{"norm": "layernorm", "norm_eps": 1e-05, "rope_fraction": 0.5, "attn_scale": 0.177, "init_std_qkv": 0.0457, "init_std_down": 0.0654, "decay_shape": "linear"}
MLP neurons of a small language model. Each row is named by its layer, matrix (gate and up: input weights) and neuron, and shows model dimensions 112-175. Each number is 128 + 24 x the weight over its row's rms, rounded and kept within 0 to 255. A neuron's up and down rows have the sign that makes its largest values positive.
After each neuron's rows, "fires in" lists the words (lower case) most often at its 100 highest values on Wikipedia text that the model never trained on. A number after a token or word is its count.

L2.gate267 [141 132 119 172 107  84 142 141 161 131 152  96 129 146 114 113 118 127  90 150 140 137 142  79 144 141 137  97 166 110 139 103 161 100 150 130 141 146  87 136 155 142 121  91 122 147 133 115 102  95 109 151 138 143 160 140 170 117 116 129 123 111 100 160]
L2.up267 [129  72 143 127 153 143 131 122 128 148 124 168 112 176 107  91 138 123 146 149 160 148 150 143 152 110 129 128 129 124 149 133 128 124 116  91 107 100 112  98 175 168  80 127 130 142 158 111 155 194 142 116 154 149 147 120 100 132  88 158 140 157 148  90]
fires in: "a" 76, "no" 17

L12.gate265 [123 101  90 177 135 139 154 140 165  95 129 140 163  95 145 141 126 118 135 132 116 134 146 112  83 134 134 145  95 103  93 112 154 138 141 110 108 143 102 115 158 106 144 152 116 109 128 114  92 114 145  71 140 154 131 114 111 103 144  96 140 128 138 145]
L12.up265 [146 138 136 143 126  85 143 111 143  96  90 129 143 138  85 137 115 134 133 135 138 116 130 139 120 105 166 133 104  99 159 143 140 158 110 165 129 110 171 125 153 114 135 149  97 105 119 140 110 134 155 125 109 103 128  86 100 149 119 123 131 131 149 138]
fires in: "after" 28, "until" 15, "before" 11, "when" 7, "while" 6, "also" 5

L3.gate160 [112 112 146 103 165 155 133 148 168 120 135 105 149 156 125 135  87 117 154 107 134 128 107 123 128 103 119 108 139 115 149 120  93  93 125 113 121 177  87 120 125 117 143 132 142 112 112 129 152 144 145  93 126 144 153 122 121 122 123  92 123 177 121 177]
L3.up160 [156 121 157 101 147 120 134 123 120 109 128 168 105 120 104 108 133 137 147  91 144 154 135 120 126 163 181 145 106 142 131 128 152 127 121 133 114  66 137 148  92 149 146 155 165  91 129 138 128 155 148 129 130 106 108 119 167 145 147 111 136 130 172 101]
fires in: "at" 100

L9.gate490 [134 138 139 116 124  72 161 160 216  62 127 124 114 113 148  82 126 124 137 104 169  99 130 103 110 145 147  76 161 161 130 173 134 126 128  96 119 139 155 135 145 100 131 113 132 159 111 127 130 122 134 141 128 127 141 135 109 128 129 119 136 140 142 131]
L9.up490 [106 118 146  79 149 129 170 126 160 188 132 180 155 130 124 105 105 130  97 130 154 131 127 130  83  96  99 119 126 131 132 103 179 143 128  97 110 108 113 136 152  99 158 105 178 144 104 132 133 186 129 121 139 151 102 165 109 178 104  90 144 175 149 166]
fires in: "of" 56, "uganda" 4

L6.gate395 [149 172 161  96 138 144 173 150 140 116 133 155 175 139 137 112 112 115 112 120 137 115 125 108  99 143 156  85 152 154  91 130 106 142 138 101 149  79 113 103 173 104  67 132 128 125 119  86 143 107 197 157 159 126 154 120 154 113 134 116 138 106 113 137]
L6.up395 [136 134 146  85 154  99 104 100 131 154 154 126  92 148 126 109 122 116 112 131 147  91 122 123  92 100 146 136 119 117 159 155 148 113 176 147 144 127 127 139 140 106 103 143 158 130 137 120 132 143 112 165 171 102 164  86 127 111 134 117 115 129 152  97]
fires in: "of" 33, "all" 10, "serbian" 6, "urduja" 5

L6.gate364 [132 159 191 146 107 168  87 155 115 111 144 163  94 140 121 120 126 135 158 134 120 121 121 144 145 105 131 121 102  89 126 128 153 130 102 118 134 116  97  89 107 148 125  93 126 146 139  92 148  92 101 102 155 108 155 123 166 119 137 167 106 144 133 156]
L6.up364 [177 119 143 122 163 121 123 120 143 125  83 106 104 118 134 112 121 143 159 144 133 121 115 116 103 100 110 139 157 116 149 128 133 135 122 105 132 121 154 123 152 167  92  96 105 123 134  82 138 178 126 128 142 128 153 148 135 123 147 138  53 107 164  91]
fires in: "season" 20, "game" 17, "games" 13, "basketball" 10, "baseball" 7, "matches" 7

L2.gate323 [123  80 141 117 111 142 160 125 121 116  92 140 165 167 168 150 128 107 138 115 149 153 108 157 159 124 167 122 134 147 135 109  83  95 119 114 104 122 102 181 119 125 111 144 139 111 117 112 141 142 132 148 141  86 179  90 148  93 100  89 145 123 119 141]
L2.up323 [140 131 155 149 108 124 136 134 123 117 105 168 143 111 149 122 149 115 131 174 150 154 139 108 133 129 141  84 146 170 151 123 129  84 122 137 161 156 125 159 148  89 116 177 108 127 157 146 155 153 113 106 130 139 168 132 137 122 120 133 165 121 114 139]
fires in: "september" 16, "maxus" 11, "river" 9, "above" 8, "below" 7, "long" 7

L6.gate471 [113 133 133 178 131 129 147 148 151 111 154 149 170 117 113 137 120  85 110 148 122 139 155 121 131 122 144  84 135 154 109 150 139 142  94  91 144 134 154 125 118 135 140 166  56 123 127  97 125 157 155 100 114 147 131 133  86  96 107 159 205 151 135 124]
L6.up471 [104 134 117 152 125  99 139 134 141 152 164  96 125 148 115 134 125 144 107  98 164 139 155 125 101  98 157 144 115 105 179 144 137 123 116 161 141 141 142 124  95 118 148 146 112 123 109 103 137 140 154 135 109 100 121 101 121 102 116 154 141 140 153 128]
fires in: "as" 22, "until" 14, "by" 9, "seychelles" 4, "weissruthenische" 4, "while" 4

L7.gate278 [120 118 184 128 122 160 118 105 168  77 116 125 172 134 100 124 109 136 149 144 130 152  91 152 121 136 109 145  94 112 143 123 154 162 131 140 167 124 153 121 111 138 112 120 149 164 102 120 139 128 139 165 158 130 165 144  84 112 139  94 138 115 102  86]
L7.up278 [111 156 153 124 138 128 125  99 136 109 103 159 124 129  87 144  77 124 107 106  96 124 129 156 162 162 119 147 114  91 181 105 132 128  95 136 134 147 103 129  91  88 130 117 123 149 138 139 109 122 149 126 115 114 130 191 100 116 129 121 145 169 110 105]
fires in: "he" 70, "overseas" 6

L3.gate27 [114 152 121 142 186 138 135 101 106  91 133 107  52 166 180 133 107 122 155 118 149 115 156 129 120 155 152  86 107 126 108  88 120 130  89  97 144 165  96 119 103 141 140 155 130 119 110 170 147 112 145 111 136 132 135 117 152 136 152 155 119 130 153 168]
L3.up27 [125 131 169 123 133 101 114 154 129 103 149 140 142 135 130 137 101 133 124 115 128 113 139 110 134 127 152 123 188 159 139 108 161 140  96 126 127 149 111 146 116 142  93  84 104 123 147 151 147 152 184 146 105 118 109 101 152 159 145 111 121 144 114 124]
fires in: "at" 59, "texas" 7, "european" 6, "retrofocus" 4

L12.gate352 [112 138 142 147 129 136 161 140 101 123 120 112 123 166 120 142 159 105 147  92 152 120 118  95  86 123 143 106 173 163 118 149 165 117  92 109 111 133 127 162 132 118  81 120 117 117 145 121 119 167 130 116 136  96  89 115 145 157 105 136 172 106 159  95]
L12.up352 [ 75 135 194 123 161  93  92 130  91 108 115  91 121 146  77 111 154  93 105 155  92 121  83 152 162 128  92 109 137 103 133 106 116 155 119 106 131 160 108 120 157 143 126 136 126 171  92 155 169 119 159  88 127 135 152 145 147 162 154  81  94 141 148 135]
fires in: "an" 74, "another" 6, "animation" 4

L8.gate326 [142 139 138 112 157 160 157 122  85 121 160 137 142 173 129  92 114  91 113 175 161 131 171 118 127 171 143 131 122  79 117 175 108 123 115 110 118  95 118 170 135 108 113 117 130 103 101 102 137 117 119 118  69 152 175 140 136 170 162  98 134 155 136 135]
L8.up326 [105 118 143 142 150 118 148 110 135 131  65 106 105 104 117 126 113 119 134 140 132 124 126 156 182 125 172 108  74 133 120  98 131 133 176 123 151  85 143 128 109 129 117 122 145 139 146 125 105 115 147  98 130 141 150 122 125 141  96 127 131 153 108 147]
fires in: "when" 44, "where" 31, "which" 8, "once" 6, "be" 5

L3.gate223 [114 148 120 127 130 112 114  86 140 137 160  86 149 176 133 140 139 128 142 148 149 145 163  81 132 132 162 179 125 188  99 130 111 138 154 149 144  94 111 140 128 126 141 165 157 146 101 112 131 136 134  89 130 118 155 164  65 122 138 123 115 128 121 117]
L3.up223 [116  89  89 133 138  60  91 119 151 118  93 129 101 123 116 152 122 117 129 115 139 134 111 141 158 102 162 129 122 134 126 122 138 107 153  95  88 136 135 140 109 138 122 145 113 135 155 116 144 155 149 115 132 139 133 125 103 158 156 100 147 125 132 167]
fires in: "who" 69, "find" 7, "where" 4

L7.gate266 [ 76 158 117 117 149 157 119 161 131 132 139 114 121 169 135 166 115 110 148  96 127 145 127 147 117 120 112 147 136 179 117 145 147 102 120 103 170 134 133 104  96 103 154 126 146 148  78 105 166 141 108 163 166 164 128 112 120 172 164 108 145 109 142 124]
L7.up266 [130  98 128  63 135 100  99 141  87  94 102 151 170 144 150 133 151  89 120 144 130 136 154  88 125 143 138 130 142 140 148 131  90  83 120 153 162 159 149 107 126 123 118 149 170 134 121  89 121 123 126 121 148 128 127 124 175 131 137 122 144 155  85 164]
fires in: "at" 79, "won" 13, "attended" 6

L9.gate374 [108 131 112 134 119 115 117 103 134 141 145 160 108 169 120 162 145 108 164 113 151 103 149 172 150 111 126 129 166  88 134 129  86  91 143 101 164 108 126 139  94 158 114 124 149 139 119 131 120 149 144  84 104 110 169 132 110 159 157 174 113 139 118 137]
L9.up374 [126 124  82 118 129 127 127 156 152 121 105 150 114 141 123 129 170 144 153 129 152 124  94 149 166 123 161 110 116 130 151 133 122 154 132 139  77 164 128 108  80 107  74 126 130 111 177  97 124 134 120 114 114 123 124 104 142 147 146 159 110 124 143 102]
fires in: "would" 33, "will" 7, "all" 6, "could" 6, "should" 4, "either" 4

L7.gate57 [145 137 183 118  78  88 160  80 112  82  74 127 144 140 151 180 103 135 109 104 156 116 121 151 100 119 121 126  93 135 130 102 109 146 115 144 126 126 148 134 146 156 149 114 134 108 170 147 105  99 131 145 143 162 154 148 113  82 142 112 114 153  92 114]
L7.up57 [124 144 187 121 100 123 169  88 117  81  68 126 155 142 137 106 102 108 105 114 122 143 119 143 107 152 172 163 145 129 152 111  98 125 141 186  89 100 113 145 138 127 157 121 126 108 114 172 108  94 123 138 100 137 142 125 127 110 119 143 106 112  58 131]
fires in: "art" 25, "law" 19, "research" 7

L8.gate284 [122 135 133 109 123 135 155  90 164 136 109 145 124 126  92 126 109 137 171 158 145 169 126 141 155 193 123 154 124  97 138 124 115 127 143 120 112 126 110  93 123 116  86 146 123 117 158 133 168 117 170 107 144 111 144 141 194 106 102 136  93 117 135 149]
L8.up284 [106 113 168 114 134 138 101 160 131 120 140 108 117 113 116 134 114 108 144 105 119 175 124 123 195 171 115 108 136 164 114 146  66 129 119 143 127 137 136 133 114 102  99 144 118 127 109 128  77 135  94  84 121 114 146 146 121 126 122 130 141 100 110 157]
fires in: "he" 42, "she" 34, "proposed" 4

L5.gate466 [125 135 166 107 109 143  98 119 140 176 145  97 186 143  95 155  88 124  90 121 112 181 140 126 157 143 118 104 116 116 123  91 121 149 136 119 148 137  76 139 117 133 146 136 130 143 125 144 156 142 120 120 125 163 150 159 101 120 110 139 119 139 135 111]
L5.up466 [133 147 188 154 146  96 143 136 174 110  91 106 140 116 131 165 129 150 129 113 166 149 138 116 126 154 119 123 143 141 154 127 140 126 100 183 163 137 137 118  71 117 170 129 131 109  81 120 123 121 144 120 144 144  81 120 129  93 105 176  88 152 151 151]
fires in: "he" 75, "heidrek" 5, "heather" 4

L5.gate140 [153  97 123 148 130 114 129 127 150 158 146 113  76 172 161 101 169 159 114 157 156 113  94 117 110 133 109 130  96 115 107 158 130 141 115 110 121 131 140 144 142  96 117 123 146 160  79 120  79 140 178 149 178 122 134 146 112 142 151 149 122  87 140 140]
L5.up140 [136 200 127 135 174 135 122 103 144 105 144 113  99 105 118 153 176 159 154 130 144 136 104 173 144 137 112 140 128 110 132 161 169 138 119 142 108 112 134 153 206 135 131 132 180 175 145 131 139 152 141 152 100 114 144 120 123 138 153 141 125 145 122 119]
fires in: "north" 20, "east" 14, "west" 13, "south" 7, "youth" 6

L5.gate351 [114 122 182 118 145  89 101 105 147 113 134  92 184 110 100  91 140 130 129 103 145 122 118  74 148 115 153 117 146 113 118 156 123 185 112 119 137 133 114 103 178 134 114 128 170 120  77 127 135 128 132 101 106 129 137 151  97 125 135 130 125  96 127 142]
L5.up351 [136 144 140 114  80 133 128  96  98 166 123  90 124 150 124  66 161 113 104 109 134 144 142 130 119  75  56 110 118 126 124 130  93 115 149 154 132 167 145  66 148 124 140 130 149  81  98 132 160  98  85 122 130 138 126 120 142 144 173 118 105 116  99 110]
fires in: "his" 31, "performance" 7, "changes" 6, "police" 5, "racing" 5, "championship" 5

L2.gate195 [100 117 172  80 127  68 148 137 143 154 129 129 121 160 103  79  93 119 109 143 180 126 134 164 127 105 112 113 159  96 146 100 129 115 100 137 177 123  91 103 149 142 109 147 112  99 152 125 116 157 144 121 113 134 147 114 209 121 137  94 148 118 122 126]
L2.up195 [130 115 133  90  99 166 154 156 154 108 167 101 117 158 105 103 107 181 128 107 130 136  81  81  80  79 160 179 116 132 124 100 150 161 164 142 132 150 157  95  91 113 111 138 160 104 123 151 105 129 158 125 143  89 144 124 138 140 127  87 151 118 114 144]
fires in: "including" 38, "courts" 5, "your" 4, "honour" 4

L12.gate369 [150 150 109 126 121  85  80 133 142 117 116 142 124 152 105 118 118  91 106 113 141 137 115 118 124 121 120  96 124 103 103 129 117 105 133  75 151 125  42 157 157 123 106 121 130 157 113  74 132 147 113 152 126 151 118 151  97 105 119 144 129 215 140  96]
L12.up369 [ 94 123  98  90 121 157 117 114 102 124 136 151 186 134 141 125 134  79 147 107 142 116 146 108 157 120 147 142 143 134 159 149 132 137 126  49 148 149 104 123 128 108 143 120 143 179 144 113 122 129 118 119 117 136 107 103 133 129 119 101 149 151 187 137]
fires in: "at" 26, "to" 15, "with" 12, "by" 10, "of" 8, "for" 6

L3.gate301 [156 122 138 104 118 140 155 153 140 171 115 110 101 172 178 130 128 157 146 125 161 113 143 126 117 115 105 115 111 133 152 140 100 120 104  92  95 128 148 147 146 103 115 112 106  76 147 117 124 122 160 163 145 109 161 137 133 159 128  91 157  69  98 106]
L3.up301 [153 133 117 123 159 119 171 130 111 154 120 128  96  94  84 138 151 150 145 141 124  93 145 128 150 142 116 153 124 117 118 119 110 173 126 103 134  87 115  92 141 120 159 145  92 110 126 166 136 132 166 149 102  72 143 111 147 170 150 141 119  86  94 167]
fires in: "this" 44, "captain" 5, "volume" 5, "recognition" 5, "silva" 4, "recognized" 4

L7.gate452 [130 122 139 155 117 102 113 159 153  90 121 149 106 149 124 145 172 144 120  92 141 170 101 124 115 191 160 120 140 121 121 118 170 110 139 105 135 141  93 111 119 130 111 146 106 110 174 118 134 100 109 145 108 178 172 105 124 163 133  84 136 122  87 117]
L7.up452 [134  92 181 134 156 147 108 161 103 138 113 134 143 131 147 119 131 161  93 126  98 158 133 148 130 124 128 160 123 151 127 125 165 118 119 126 114 127 106 121 143 160 125 123 153 132  85 130 164 164 137 114 173  70 131 124  86 155 113 104  68 122 123 140]
fires in: "a" 86

L8.gate417 [139 124 134 134 138  82 147 135 187 129 113 141  73 169 167 139 102 155 104 128 147 107  76 138 156 135 110 164 158 113 116 114 134 116 147 123 118 111 203 122 126  73  89 186 145 103 134  94 188  67 130 115 143 105 106 110 127 118 122  96 136 176 171 149]
L8.up417 [117 146 101 105  83 101 144 100 126 115 132 147 129 144 134  92 137 125 108  93 114 165 133 118  94 126 132 101 130  91 125 141 157  96 162 110 121  88 141 136 138 110 142 108 136 118  81  85 130 151 128 122 153 100  80 153 139 154 104 149  79  99 151 144]
fires in: "had" 79

L2.gate133 [157 135  84 125 111  88 157  86 118 120 101  92  94 141 137 149 140 126 128 172 119 123 135 112  92 115 127 142 154 125 135 120 133 118  85  93 136 115  92 131 149 114  95 122 121 154 105 119  92 119 107 202 147 145 130  91 160  67 151 125 105 127 130 139]
L2.up133 [ 95 138 148 138 125 152 167 139 115 146  98 114 179 135 176 149 131 152  96 131 147 110 156  86  95 142 145 133 115 134 139 122 125 115 120  88 124 141 186 129 153 104  77 132  74 155 158 135 146 101 153 123 129 116 119 142 148 130 133  82 135 124 110 117]
fires in: "2005" 25, "2002" 15, "00" 13, "400" 8, "2003" 7, "2004" 7

L5.gate385 [114 125 127  96 134 127 113 143 121 129 153 119 119 171 182 136 154 130 150 108 149 151  93 156 140 119 148 151  90  94 128 150  97 124 130 131 118 121 109 127 139  77 156 140 104 122 115 117 131 118 119 133 139 127 123 111  93  94 196  80 115 112 137 171]
L5.up385 [117 121 127 139 174 125  99 159 154 150 121 117 133 175 133 171 184  71 164 121 189 136 152  90 104 125 137  94 102 109 134 127 117 107 164 132 130 143 142 109 136 153 123 135 136  98 141 165 142 142  75  96 148 136 156 114 173 141 115 102 152  98 107 142]
fires in: "was" 57, "were" 20, "being" 6, "served" 4

L3.gate497 [131 157 140 122 110 135 144 139 100 100 132  94 103 102 103 150  77 163  86 177 131 125 125  98 161 153 144 119 127 162 109 129 116 110 161 103 143 137 138  92 120 154 124 144 155 150 137 177 121 141 138 128 141 141 153 131 131 114  98 136 110 113 104 130]
L3.up497 [147 152 103 171 130 109 200 116 115 124 107 103 153 100 167 124  86  80 157 162 126 160 118  99 129 112  99 150 128 150 137  95 127 139 107  78 111 141 120 106 128 119  77 115 105 168 108 131 125 129 159 177 128 135 122 170 115 177 145 123 160 109 120 122]
fires in: "00" 21, "400" 13, "600" 7, "30" 7, "90" 5, "500" 4

L3.gate71 [120 111 158 127 141  86 107 110 118 121  95 113 133 168 150 138  81 129 125 146 155 113 181 115  98 103 134  97 105 117 145  86 111 122 114 146 106 170 113 101 170 152  74 147 147 151 104  84 123 124 103 127 136  97 139 119 132 132 145 123 118 140 100 113]
L3.up71 [150 120 163 155 166 130 125 120 122 102 133 110 129 113 146 138 144 172 172 135 159 180 129 133 135 120 136 148 145 124 170 124 136 124 145 114 168  80 147 145 137 124 145 131 144 118 166 123 135 174  58 123  81 160  83 125 148 141 150 149 146 152  94 121]
fires in: "years" 34, "july" 21, "days" 18, "day" 8, "at" 7, "months" 6

L5.gate9 [ 78 156 150  99 110 121 135 126  95 127 105 121 112 151 130  81 185 129 155 108 125 141 156 138 105 106 106  84 161  96 129 123 143 128 134 130 105 130 112 121 153 143 107 147 141 140 135 116 140 153 101 131 147 162  90 125  91 145 119 102 117 129 136 108]
L5.up9 [118 100 141 159 154 115 172 144 124 122 126 117 162 115 103 141 126 117 155  84 145 115  93 155 171 127  84 132 153  83 113 125 124 146  88  92 131  93 108 134  89 134 140 146 105 136 100 149 168 127  93 121 141 134 159 104 115 165 106 111 174 114 112  82]
fires in: "placed" 13, "set" 12, "took" 11, "left" 10, "take" 7, "called" 7

L7.gate171 [128 135 165 160 134 142 131  97  94 122 134 131 183 142 105 167 111 163 127 113 151  96 170 124 124 114 134 139 150  95 140 143 100 119 175 100 176  97 104 129  93 168 108 111 126 144 130 110 137 148 108 105  97 119  72 127  96 146 149 111 108 146 114 106]
L7.up171 [121 123 148 119 120 122 143 115  87 111 136 149 157 151 101 157 149 140 126 116 120 105 163 137 105 107 175  89 174 114 121 132 133 112 163  93  95 137 121 152 110 206 103 118  83 137 156 186 113 141 157 126 104 146 145 103 123 167 126 108 146 124 102 115]
fires in: "can" 22, "after" 17, "did" 15, "could" 14, "does" 7, "should" 5

L3.gate379 [174 125 137 127 141 166 111 129 117 152 125 127 173 177 134 170 185 124 121 166 136 152 121 144 151 148 136  99 118 118 122  87 143 163 123 176 141 139  92 140 142 146  96 119  78  99 104  99 116 129 173 157 154 149 142 115 118 145 120 149 144 125 112 140]
L3.up379 [129 145 157 136 151 174 132 110 119 135 131 149 120 136 120 136 159 152 106 138 122 128 121 123 148 163 102 140 154  74 125 113 201  72 176 121 137 129 100 151 138 110 125 163  96 137 121 130 157 120 167 161 101 143 116  94  99  95 147 146 122 116 120 135]
fires in: "south" 29, "east" 11, "route" 7, "middle" 5

L6.gate294 [121 121 147 118 128 136 125 153  89 151 107 121 131 184 153  87 113 180 152 117 175 150 128 106 118 122  93 144 136 102 101 136 152 140  90  87 134 159 118 162  91 144 132 104 111 125 102 150 179 120 146 167 145 138 134 130 114 173 138 107 128 168  84 134]
L6.up294 [106 125 152 100 129 163 125 139  85 146 154 150 181 146 104 129 114 128  99 122 124 156 136 122 130 111 160 121 125 106 147 113 125 124 104 135 152  94 123 155 141  72  86  84 155 152 111 132 155 164  89 106 109 132  99 141 141 120 147  80 109 141 113 104]
fires in: "at" 47, "from" 9, "attended" 8, "transferred" 5, "transfer" 5

L12.gate82 [ 96 168 164 191 133  74 147 146 130 142 123 115 107 130  95  81 143 138 133 121 118 121 136 149  92 121 122 106 116 101 119 104 175 136 139 122 121 113 103 133 111  89 146 139 129  91 117 138 127 108 114 114 158 127 129 162 156 140 131 121 127 116 135 115]
L12.up82 [104 132  74  92  95 122 104 104  98 146 108 142 106 156 124 117 175  86 144 178 100 114  85  93 145 148 112  98  87 135 139  91 105 118 106  80 119 113  95 161 131 114 128 107 129 121 123 195 122 159  98 116 145 125 127 126 169 125 157 126 100 107 120 155]
fires in: "an" 84, "ancient" 4

L3.gate352 [119 147 167 124 129 115 142 115  36  76 100 116 114 155 161 173 145 103  83 133 131 107 107  76 137 137 141 139 130  92 155 155 120 150 127 131 103 138 121 128 121 156 109 122 144  97 154 143  96 116 119 146 189 161 111 116 158 101 125 132 146 124 134 132]
L3.up352 [101 158 131 140 127 111 125 107 129 140 140 110 114 104 115  86 109 121 141 125 159 148 108 120  85 107 100 142 118 131 137  98 119 140 127 117 148 179 116 177 122 106 136 129 146 171 129 131 120 110 108  94 102 129 104 143  73 100 136 163 123 126  91 125]
fires in: "art" 24, "arts" 9, "article" 7, "science" 7, "experience" 6, "writing" 6

L9.gate194 [144 127 122 111 104 111 128 144 158 119 119 113  84 188 132 119 156 149 148 117 128 132 119 136 163 128 145 171 139  65 161 113 111 138 106 106 113 130 136  87  86 116 124 164 117 133 142 106 114 159 139 103 146 166 107 129 150 145 117 149 132 140 172 137]
L9.up194 [132 125 107 126 134  90 141 122 118 159 120 136  83 124 168  97 126 138 170  87 110 180 125 116 168 139 140 146 138 121 142 101 169  82 104 143 108 117 163 127 115  90 105 113 131 112 143 124 103 142  98 103 166 111 151 108 158 129 136 131 127 130 109 153]
fires in: "they" 64, "he" 14, "she" 5, "just" 4

L3.gate109 [128 169  81 121 139 128 158  84 145 130 170 132 116 147 118 169 158 139 152 149 165 102 142 124 138 149 145 129  86 133 159 167 112 156 105 126 157 107 148 146 137 112 140 108 119 119 134 181 139 115 119 112 153 125 112  99 145 132 131 186 189 108 145 117]
L3.up109 [155 131  70 117 129 140 133 134 127 133 113 130 176 136 123 113 118  76  89  91 152 122  97 138 161 149 132 126 125 139 152 137  72 102  96 136 127 117 142 129  85 123 110 114 119 138 173 168 138 158 132 148 101 142  88 129 147 157 121  91 141 125 164 140]
fires in: "group" 24, "division" 19, "college" 6, "township" 6, "services" 6, "cross" 4

L2.gate306 [ 98 130 134  83  82  88  91 148 126 117  84 129 124 102 147 127 121 143 114 106 121 149  95 161  82 134 151 146 146 113 114 117  96 129 154 136 132  83 155 120 129 152 111 165 115 158 142  80 161 114 116 121 142 129 136 141 136 120 150 124 144 120 142 131]
L2.up306 [140 128 134 144 120 135 140 156 148 115 100 113 139  82 122 178  65 128 121 122 126 127 135 135 122 130 178 126 140  78 147 158 104 124 132 106 165 125 142 134  99 154 169 111 146 136 156 105 113 123 146 128 122  94  92 158 161 174 138 101 157 113 104 138]
fires in: "mother" 13, "friends" 12, "friend" 8, "king" 8, "artist" 7, "species" 7

L2.gate357 [167 157 140 112  94 137 155 126 133 123 137 128  69 159  71 116 124 125  95 145 130 159 150  82 122 158 117 137 121 114 132 130 143 134  64  99 168 109 150  93 111 152 120  99 145 114 178 102 137 157 117 106 117  99 155 124 129 138 104 152 127  97 146 152]
L2.up357 [170 158  85 148 191 123 130 169 108 117 114 121 104 152  61 135 143 123 123 139  96 107 105  85 166 164 123 124 102 117 152 144 140 121 153 145 121 105 117 143 153 147 135 117  64 153 141 104 117 115 104 127 105 126 123 126 125  62 135 105 131 122  83 136]
fires in: "university" 54, "member" 20, "association" 13, "minister" 8

L2.gate241 [138 171 140  96 145 128 137 101 136 134 115 145 101 119  95 175 129 106 138 114 142 132 151 133 170 121 130 127 143 114 110 151 160 153 129  71  89 117 135 119 121 109 137 111  73 117 112 125 157  96 119  98 169 103 133 117 119 116 136 180 134 117 136 156]
L2.up241 [142 139 105 124 102 164 124 163 110 125 107 139 119 147  57 119 118  93 100 151 164 104 137 127 107 115 135 123 154 174  70 127 161 108 163 169 109 115 152 113 154 162 141 135  84 120 139 144 175  82  75 124 116 102 120 143 128 108 122 148 112 135 106 115]
fires in: "university" 54, "states" 13, "marine" 5

L2.gate56 [138 136 176  95 123 135 131 109 195 147 166 165 124 128 134 118 148 155 121 161 133 114 146 132  86 126 146 140 130 120 193 142 121 170 124 122 135 164 102 145  74 131 122  98 118 180 112  75 113  98 134 150 103 121 110 128  80 151 135 110 138 129 102 127]
L2.up56 [140 150  90 136 163 174 118 155 128 130 108 105  68 119 114 162 124 150  91 165 123 137 122 102 128 123 117 100  93 145  94 127 128 133 154 148 138 122 111 132 176 142 129 163 155 136 130 174  77 192  83 110  91 149 120 152 172 108 126 108 123 137 138 145]
fires in: "0" 73, "37" 8, "40" 6, "2010" 6

L3.gate218 [100 117  96 136 138 123 121 132 110 145 112 160 143 125 127 104 161 127 161 130 133 129 139  71 108 121  84 147 135 106 136 139 162 119 143 161 118 131 141 123 121 114 131 107  96  99 140 125 120 113 119 118 130  97  95  72 115 141 150 112 142 116 162 126]
L3.up218 [111 105 130 129 105 115 122 134 144 125 145 157  94 135 106  98 131  95 180 150 155 124 115 168 133 128 112 106 186 108 144 128 134  92 130  70 129 118 120 150 126 139 117 134 155 162 114 129  92 119  96 118  94 143 121 136 121 125 119 120 136 120 153 105]
fires in: "became" 47, "placed" 13, "came" 9, "presented" 7, "called" 7, "present" 4

L3.gate426 [127 103 136 130 120 129  73 150 149 141 150  90 114 163 152 137  90 104 134 104 132  92 120 111 126 120 167 126 119  63 110 150 110  98 139  45 167  62 182 111 125 115 114 105 150 120 160 124 137 113 127 126 168 138  84  98 151 150 109 102 160 143 135 150]
L3.up426 [147 127  85  98 107 110 165  88 154 116 112 113 129 149 122 159 123 117 134 143 168 135 144 140 159 112 123  60  92 160 169  96 109 124 136 132 118 151  90 125 122 116 146 107 155 121 191 177 117 135 116 104 140 135  85 140 120 125 129 129 119  85  93 139]
fires in: "were" 50, "had" 50

L12.gate363 [137 113 111 149 158 151 114 145 140 139 131 116 164 120 101  96 177 174 150 122 150 138 149  96 159 175 101 145 150 126 137 150 138 130 148 131 130 166 104  95 148 100 101 123 106 106 125 126 160 119 161 109 122 142 138 133 146 112 137 121 123 116  94 117]
L12.up363 [131 109 122 145 148  99 141 165  99 110 156 139 139 170 111 140 138 139 135 101 125 117 120 111 139 149 109 131  82  89 173 141 122  70 101 122 113 123 122  92 165  87 119 106 110  95 139 146 156 120 155 132 137 106 117  92 102 146 103  90 143 108 111 111]
fires in: "a" 46, "aop" 5

L5.gate123 [133  94 165 125 120 119 165  90  92  79 121 109 155 171 145 100 160  97 168 161 159 123 163 135 128 122 134 174 113 137  99  95 108 146 135 150 166 150 134 145 151 106  86 132 124 111 109 102 113  91 173 127 179 105 174 160 104 116 147 139 148 126 120 151]
L5.up123 [162 101 122 117 153  76  68 133 123 121 115 119 137 165 151 130 107 151 134  94 180  99 133  99 121 122 110 142 116 108 137 157 137 107 122  84 153 134 140 129 166 125 133 161  93  96 110 111 142 158 143 100 139 100 139 151 130 126 142  99  74 170 133  94]
fires in: "who" 51, "people" 13, "those" 9, "music" 8, "what" 5